MLP neurons of a small language model. Each row is named by its layer, matrix (down: output weights) and neuron, and shows model dimensions 112-175. Each number is 200 + 30 x the weight over its row's rms, rounded and kept within 0 to 999. A neuron's up and down rows have the sign that makes its largest values positive.
A block is one neuron, or neurons of one layer that tend to fire together. After each block is what it responds to, as a language model described it from the Wikipedia text at the highest values.

L10.down47,272,200,197,187,190,172,195,186,145,184,217,184,180,200,163,206,167,226,183,191,210,201,202,156,163,206,237,205,220,212,218,185,169,235,206,221,194,205,208,169,142,245,99,203,209,248,214,251,222,204,212,174,149,179,194,138,223,186,228,172,207,207,181,204
L10.down56,189,181,245,195,214,235,189,226,216,221,220,192,201,169,207,163,180,210,172,202,193,198,238,207,246,175,238,223,214,200,166,181,201,178,190,201,219,217,218,234,252,222,202,202,189,126,187,203,259,183,199,169,154,190,168,224,205,221,212,206,160,157,218,205
L10.down89,230,164,211,165,223,238,172,226,178,202,183,219,211,180,211,151,164,258,191,183,172,183,222,206,225,202,232,219,265,148,224,225,176,166,162,181,146,220,225,226,220,182,148,201,197,209,218,202,171,250,270,214,225,180,179,168,192,217,191,228,205,208,171,262
L10.down93,184,197,176,229,137,238,261,248,239,125,219,221,168,208,199,170,196,195,181,173,204,186,213,203,225,157,154,185,227,223,223,229,201,193,233,141,247,174,181,145,185,182,129,229,145,203,184,192,203,184,207,160,184,170,225,207,212,185,192,188,176,247,201,207
L10.down100,174,177,142,232,229,209,191,177,140,237,247,167,195,235,197,229,227,216,228,140,187,239,227,168,228,200,235,216,250,199,194,214,213,212,197,202,183,167,225,249,204,211,193,272,212,203,213,171,187,188,200,184,205,227,210,197,168,194,172,221,181,235,156,187
L10.down112,217,215,222,236,209,161,208,193,211,213,185,181,189,203,199,183,201,228,206,153,198,152,187,183,212,231,198,200,139,233,182,220,153,194,230,226,252,193,198,129,218,237,171,229,201,225,163,230,220,218,208,170,255,188,271,207,110,203,153,238,173,187,181,218
L10.down132,174,184,244,224,198,242,295,217,203,162,223,216,202,224,242,222,195,238,198,188,188,236,212,215,212,178,243,187,195,224,217,176,224,176,272,191,190,196,174,203,233,152,102,217,136,184,181,198,226,164,224,187,207,197,190,129,190,213,267,183,239,179,221,211
L10.down140,211,268,212,187,174,229,176,204,180,226,155,185,186,195,203,218,197,144,217,208,181,207,172,223,189,174,229,172,216,220,178,173,186,208,191,144,198,179,114,188,139,243,214,211,201,172,212,146,236,194,231,217,202,178,205,215,144,188,200,187,225,226,197,259
L10.down165,173,200,220,261,149,174,257,154,258,180,202,180,179,195,200,266,202,262,187,196,205,234,171,150,187,167,200,207,219,206,206,161,200,159,186,185,204,181,197,168,185,198,134,181,185,177,211,204,225,252,195,245,193,221,212,209,247,168,194,209,189,216,182,156
L10.down177,229,174,209,217,227,214,226,214,181,200,151,174,123,207,227,184,198,230,220,180,262,176,155,247,180,177,173,155,211,155,196,236,171,226,197,186,197,210,185,228,229,209,141,214,239,171,187,207,227,205,241,170,136,208,199,225,181,169,176,207,240,174,180,198
L10.down209,185,192,189,187,226,173,179,232,205,216,236,217,233,213,183,223,224,217,211,196,240,179,259,212,189,178,163,231,243,202,71,229,197,189,187,243,227,204,187,133,184,205,193,198,206,233,180,228,188,237,160,192,160,244,204,158,208,212,182,213,200,200,226,162
L10.down249,173,231,225,182,136,214,151,254,157,190,223,228,223,171,200,206,206,253,194,216,200,195,261,185,282,176,235,157,261,196,159,208,210,168,253,191,195,213,175,182,221,224,162,176,194,203,208,193,170,158,169,233,196,144,239,234,242,207,225,194,226,238,217,186
L10.down260,212,218,255,245,195,165,214,172,216,210,242,189,181,221,192,190,207,176,206,232,183,220,186,222,190,165,199,201,233,237,213,178,169,202,202,203,256,165,180,191,218,195,183,211,190,146,177,197,202,140,199,179,208,179,193,167,154,218,236,232,184,204,191,157
L10.down279,199,167,175,189,177,190,143,219,268,200,186,203,191,190,214,211,231,228,197,237,191,208,196,197,225,192,236,251,246,178,229,207,204,189,219,273,195,193,238,229,184,164,172,246,243,120,192,200,222,238,195,252,151,148,228,257,216,199,237,140,252,211,203,171
L10.down309,221,160,222,171,207,236,221,233,182,246,286,191,230,188,173,150,228,148,175,168,201,178,174,236,185,132,246,150,187,231,216,227,174,200,186,209,192,201,211,216,217,195,241,223,176,187,158,149,197,224,231,195,227,163,210,222,172,180,210,191,245,227,135,221
L10.down348,191,199,215,216,224,194,198,219,145,176,268,188,192,174,186,243,214,184,184,185,183,197,180,159,230,242,236,245,129,186,231,140,227,221,123,197,154,174,149,181,195,181,187,213,220,278,213,252,195,216,225,182,270,188,237,147,206,214,160,174,234,215,137,211
Description: Pronouns and relative pronouns opening a new clause that point back to an earlier noun, such as it, he, his, which, who, usually after a comma or full stop and before was or is.

L10.down60,200,217,255,177,205,203,234,188,167,230,178,248,197,209,188,201,166,226,171,200,215,225,165,241,262,199,176,221,191,177,199,213,188,216,158,210,223,189,145,187,148,187,220,141,171,231,154,205,226,211,244,236,236,185,215,180,152,225,200,209,182,166,267,205
L10.down75,200,232,191,188,182,194,123,221,190,234,169,179,186,213,214,212,194,146,158,257,188,212,189,140,230,255,244,194,214,234,182,213,205,209,226,231,209,167,259,236,230,222,145,211,229,214,127,200,236,195,220,141,182,233,198,245,199,186,182,204,125,233,191,183
L10.down194,180,227,209,136,206,165,235,240,181,186,215,211,225,214,203,172,162,157,203,227,143,219,147,149,229,197,160,215,190,199,182,165,255,251,208,230,205,189,223,194,167,236,241,196,197,219,181,224,267,244,224,169,238,203,154,195,181,226,158,237,198,248,231,265
L10.down196,160,251,202,167,217,276,187,219,206,184,191,194,236,186,185,219,191,164,200,216,180,187,237,154,185,176,182,184,216,156,198,198,193,166,160,202,200,216,222,175,206,233,201,192,157,171,201,182,214,196,215,157,232,207,252,196,219,159,247,160,219,206,148,215
L10.down206,172,183,205,159,212,178,225,180,201,209,160,227,180,172,183,237,178,209,217,215,151,173,246,235,206,208,167,165,213,186,185,156,139,228,195,226,232,215,213,204,213,216,165,167,199,164,154,235,175,197,177,230,203,251,239,214,184,182,194,164,162,155,256,206
L10.down234,197,171,236,224,195,231,217,196,224,226,226,210,231,243,203,195,217,220,182,218,268,187,226,180,250,220,174,170,252,214,156,268,144,200,174,206,178,211,214,142,262,191,167,139,173,232,155,200,205,205,219,209,166,191,178,204,154,195,232,177,170,182,207,230
L10.down244,225,200,209,137,174,194,247,242,242,207,197,176,186,229,220,212,206,238,211,218,210,136,211,194,179,202,216,188,212,174,174,179,201,234,226,155,223,216,183,146,260,198,218,236,195,224,221,183,173,242,212,283,174,228,230,179,226,257,247,181,223,172,223,165
L10.down252,199,179,127,164,182,245,161,192,254,234,192,159,156,251,157,185,221,198,178,221,204,193,210,215,240,217,200,199,222,256,218,174,212,160,272,217,215,219,258,205,226,161,173,239,180,195,167,187,158,162,193,207,182,154,185,205,220,244,225,202,212,216,226,231
L10.down276,195,268,262,181,171,223,166,187,224,199,174,198,192,183,178,155,222,218,180,174,188,226,219,208,173,142,171,156,220,191,126,212,192,179,228,216,247,189,179,186,237,191,245,200,247,191,198,227,150,222,218,197,166,243,205,174,199,182,184,218,224,215,240,172
L10.down283,251,227,192,225,198,259,251,222,167,203,220,219,196,192,227,195,188,201,196,194,246,243,221,178,254,218,202,184,205,204,159,205,209,198,206,217,178,162,111,241,178,166,198,197,170,155,232,158,222,219,236,143,178,227,192,215,182,254,199,179,164,226,244,252
L10.down291,205,197,175,170,130,190,156,199,176,165,181,217,192,189,159,225,162,266,167,241,212,201,146,174,210,179,258,194,179,243,213,237,198,220,168,202,162,152,235,167,198,219,189,166,207,182,175,156,206,229,221,192,226,160,263,208,239,263,244,290,185,190,198,190
L10.down304,227,265,173,183,149,224,191,201,183,177,139,245,203,223,213,208,195,142,201,253,230,211,226,229,227,237,198,169,178,194,152,193,207,223,204,170,200,218,168,189,188,167,129,206,195,213,185,181,224,190,184,120,229,164,155,192,221,161,188,205,223,234,204,160
L10.down325,213,171,227,211,222,190,193,222,184,190,189,226,207,229,187,202,247,249,156,176,155,221,205,162,219,206,226,201,216,187,188,139,170,171,176,233,200,183,188,196,228,261,199,235,194,203,217,178,245,260,232,135,175,169,236,172,173,151,183,256,240,189,191,201
L10.down327,183,194,218,216,250,177,185,202,189,222,195,164,209,180,185,203,242,196,204,250,282,181,196,183,261,229,188,210,221,242,182,228,217,213,205,209,240,218,164,223,168,227,238,192,203,216,232,198,237,163,206,234,239,153,163,205,163,205,244,222,189,254,217,207
L10.down360,208,118,244,172,196,267,218,174,206,216,215,216,192,211,231,214,220,216,196,162,210,181,213,199,195,225,158,225,196,155,211,227,186,184,227,234,176,183,160,146,205,206,307,147,152,228,239,176,201,218,207,169,214,221,168,225,194,213,185,216,200,194,243,250
L10.down378,187,225,171,145,181,197,236,195,187,159,210,199,197,216,192,189,147,173,195,168,214,188,250,158,224,167,242,219,183,240,184,229,156,241,229,186,180,182,220,204,201,187,232,197,140,217,197,200,221,232,202,179,200,183,183,169,218,186,208,202,207,181,201,150
Description: Modal and auxiliary verbs, often completing a split word, such as should (shoul-d), cannot (cann-ot), must, might, can, do, not.

L2.down2,145,166,242,194,133,183,220,150,214,183,209,186,206,201,188,173,187,220,162,166,217,221,175,199,208,220,215,219,195,176,242,174,239,178,238,207,220,160,213,206,195,211,141,199,192,208,199,130,191,208,232,205,183,155,193,215,202,228,195,231,234,151,213,218
L2.down31,128,225,228,205,170,235,174,108,201,158,229,199,170,203,244,264,250,189,246,194,180,246,143,141,227,172,234,210,232,236,164,207,186,203,188,178,197,250,204,193,226,204,153,240,171,196,196,184,195,223,177,246,236,205,194,207,195,212,173,142,195,230,193,209
L2.down339,201,173,244,225,123,200,210,168,237,194,216,166,175,189,223,246,260,223,217,229,157,201,180,142,229,132,212,205,217,233,207,187,193,199,234,199,197,177,236,232,197,188,139,178,251,174,190,209,238,210,208,213,200,244,221,227,205,201,230,201,209,219,161,215
L2.down373,196,193,214,174,202,214,231,168,210,232,250,257,217,175,179,206,170,183,217,210,193,236,268,172,223,161,221,146,198,213,178,205,194,182,221,182,214,205,211,180,207,202,162,215,185,159,210,194,219,188,234,236,281,214,208,222,162,249,219,198,135,195,272,183
Description: Possessive determiners and similar determiners (their, its, his, her, this, each) opening a noun phrase, usually after a preposition or verb, e.g. famous for its, after his, given their.

L7.down6,192,236,287,162,186,185,216,203,198,148,173,201,231,178,191,275,175,179,232,220,203,252,191,273,199,187,178,216,238,179,207,163,254,148,185,167,229,235,177,189,229,188,177,195,183,215,224,208,212,197,225,179,236,167,186,188,227,186,218,174,218,151,159,214
Description: The token be, either as the verb after modals or to (could be, to be) or as a word-start piece (begun, believed, benefits), plus other mid-word fragments (viny-l, un-mar-ried).

L2.down112,198,217,273,194,241,174,172,237,153,222,182,193,214,198,265,155,217,231,252,201,189,238,189,185,195,173,210,201,235,192,185,175,233,121,135,191,173,149,199,181,194,139,211,227,197,161,204,161,192,211,198,164,239,155,165,216,223,190,205,204,150,223,189,191
L2.down272,233,217,228,213,253,201,230,222,199,208,229,264,181,191,235,224,153,245,235,232,200,177,198,219,240,186,239,204,214,250,226,150,170,211,139,158,229,199,165,206,146,210,194,210,181,182,167,205,215,166,199,203,221,131,188,155,201,191,210,219,176,211,201,215
L2.down348,164,229,238,185,207,215,150,182,198,227,207,190,169,188,200,136,223,194,229,181,204,209,217,141,218,155,196,219,258,224,220,153,185,164,187,153,195,168,168,183,149,194,149,170,198,190,234,162,208,224,181,190,207,199,192,221,202,205,192,204,172,191,195,193
L2.down371,236,226,199,218,183,184,134,278,150,184,210,212,184,172,199,206,175,207,203,185,194,151,217,163,178,188,181,168,238,271,201,158,142,190,205,202,168,176,159,218,170,201,166,194,228,187,171,143,204,236,246,157,218,198,180,221,216,182,162,206,240,188,208,181
Description: Forms of "be" (be, been, became, become, being) and "to"/"into", often after modals or infinitive "to", including word-starting "be" pieces like be|hind, be|gun.

L7.down219,188,198,221,232,182,202,195,216,169,130,189,220,181,232,169,209,213,211,247,235,169,196,163,176,207,190,169,228,243,205,163,225,213,217,173,232,162,213,198,183,203,155,198,205,226,228,207,144,192,123,177,218,238,199,220,168,216,177,198,197,181,230,191,199
Description: Subordinating or relative words opening a new clause, usually right after a comma: which, as, where, but, when, if.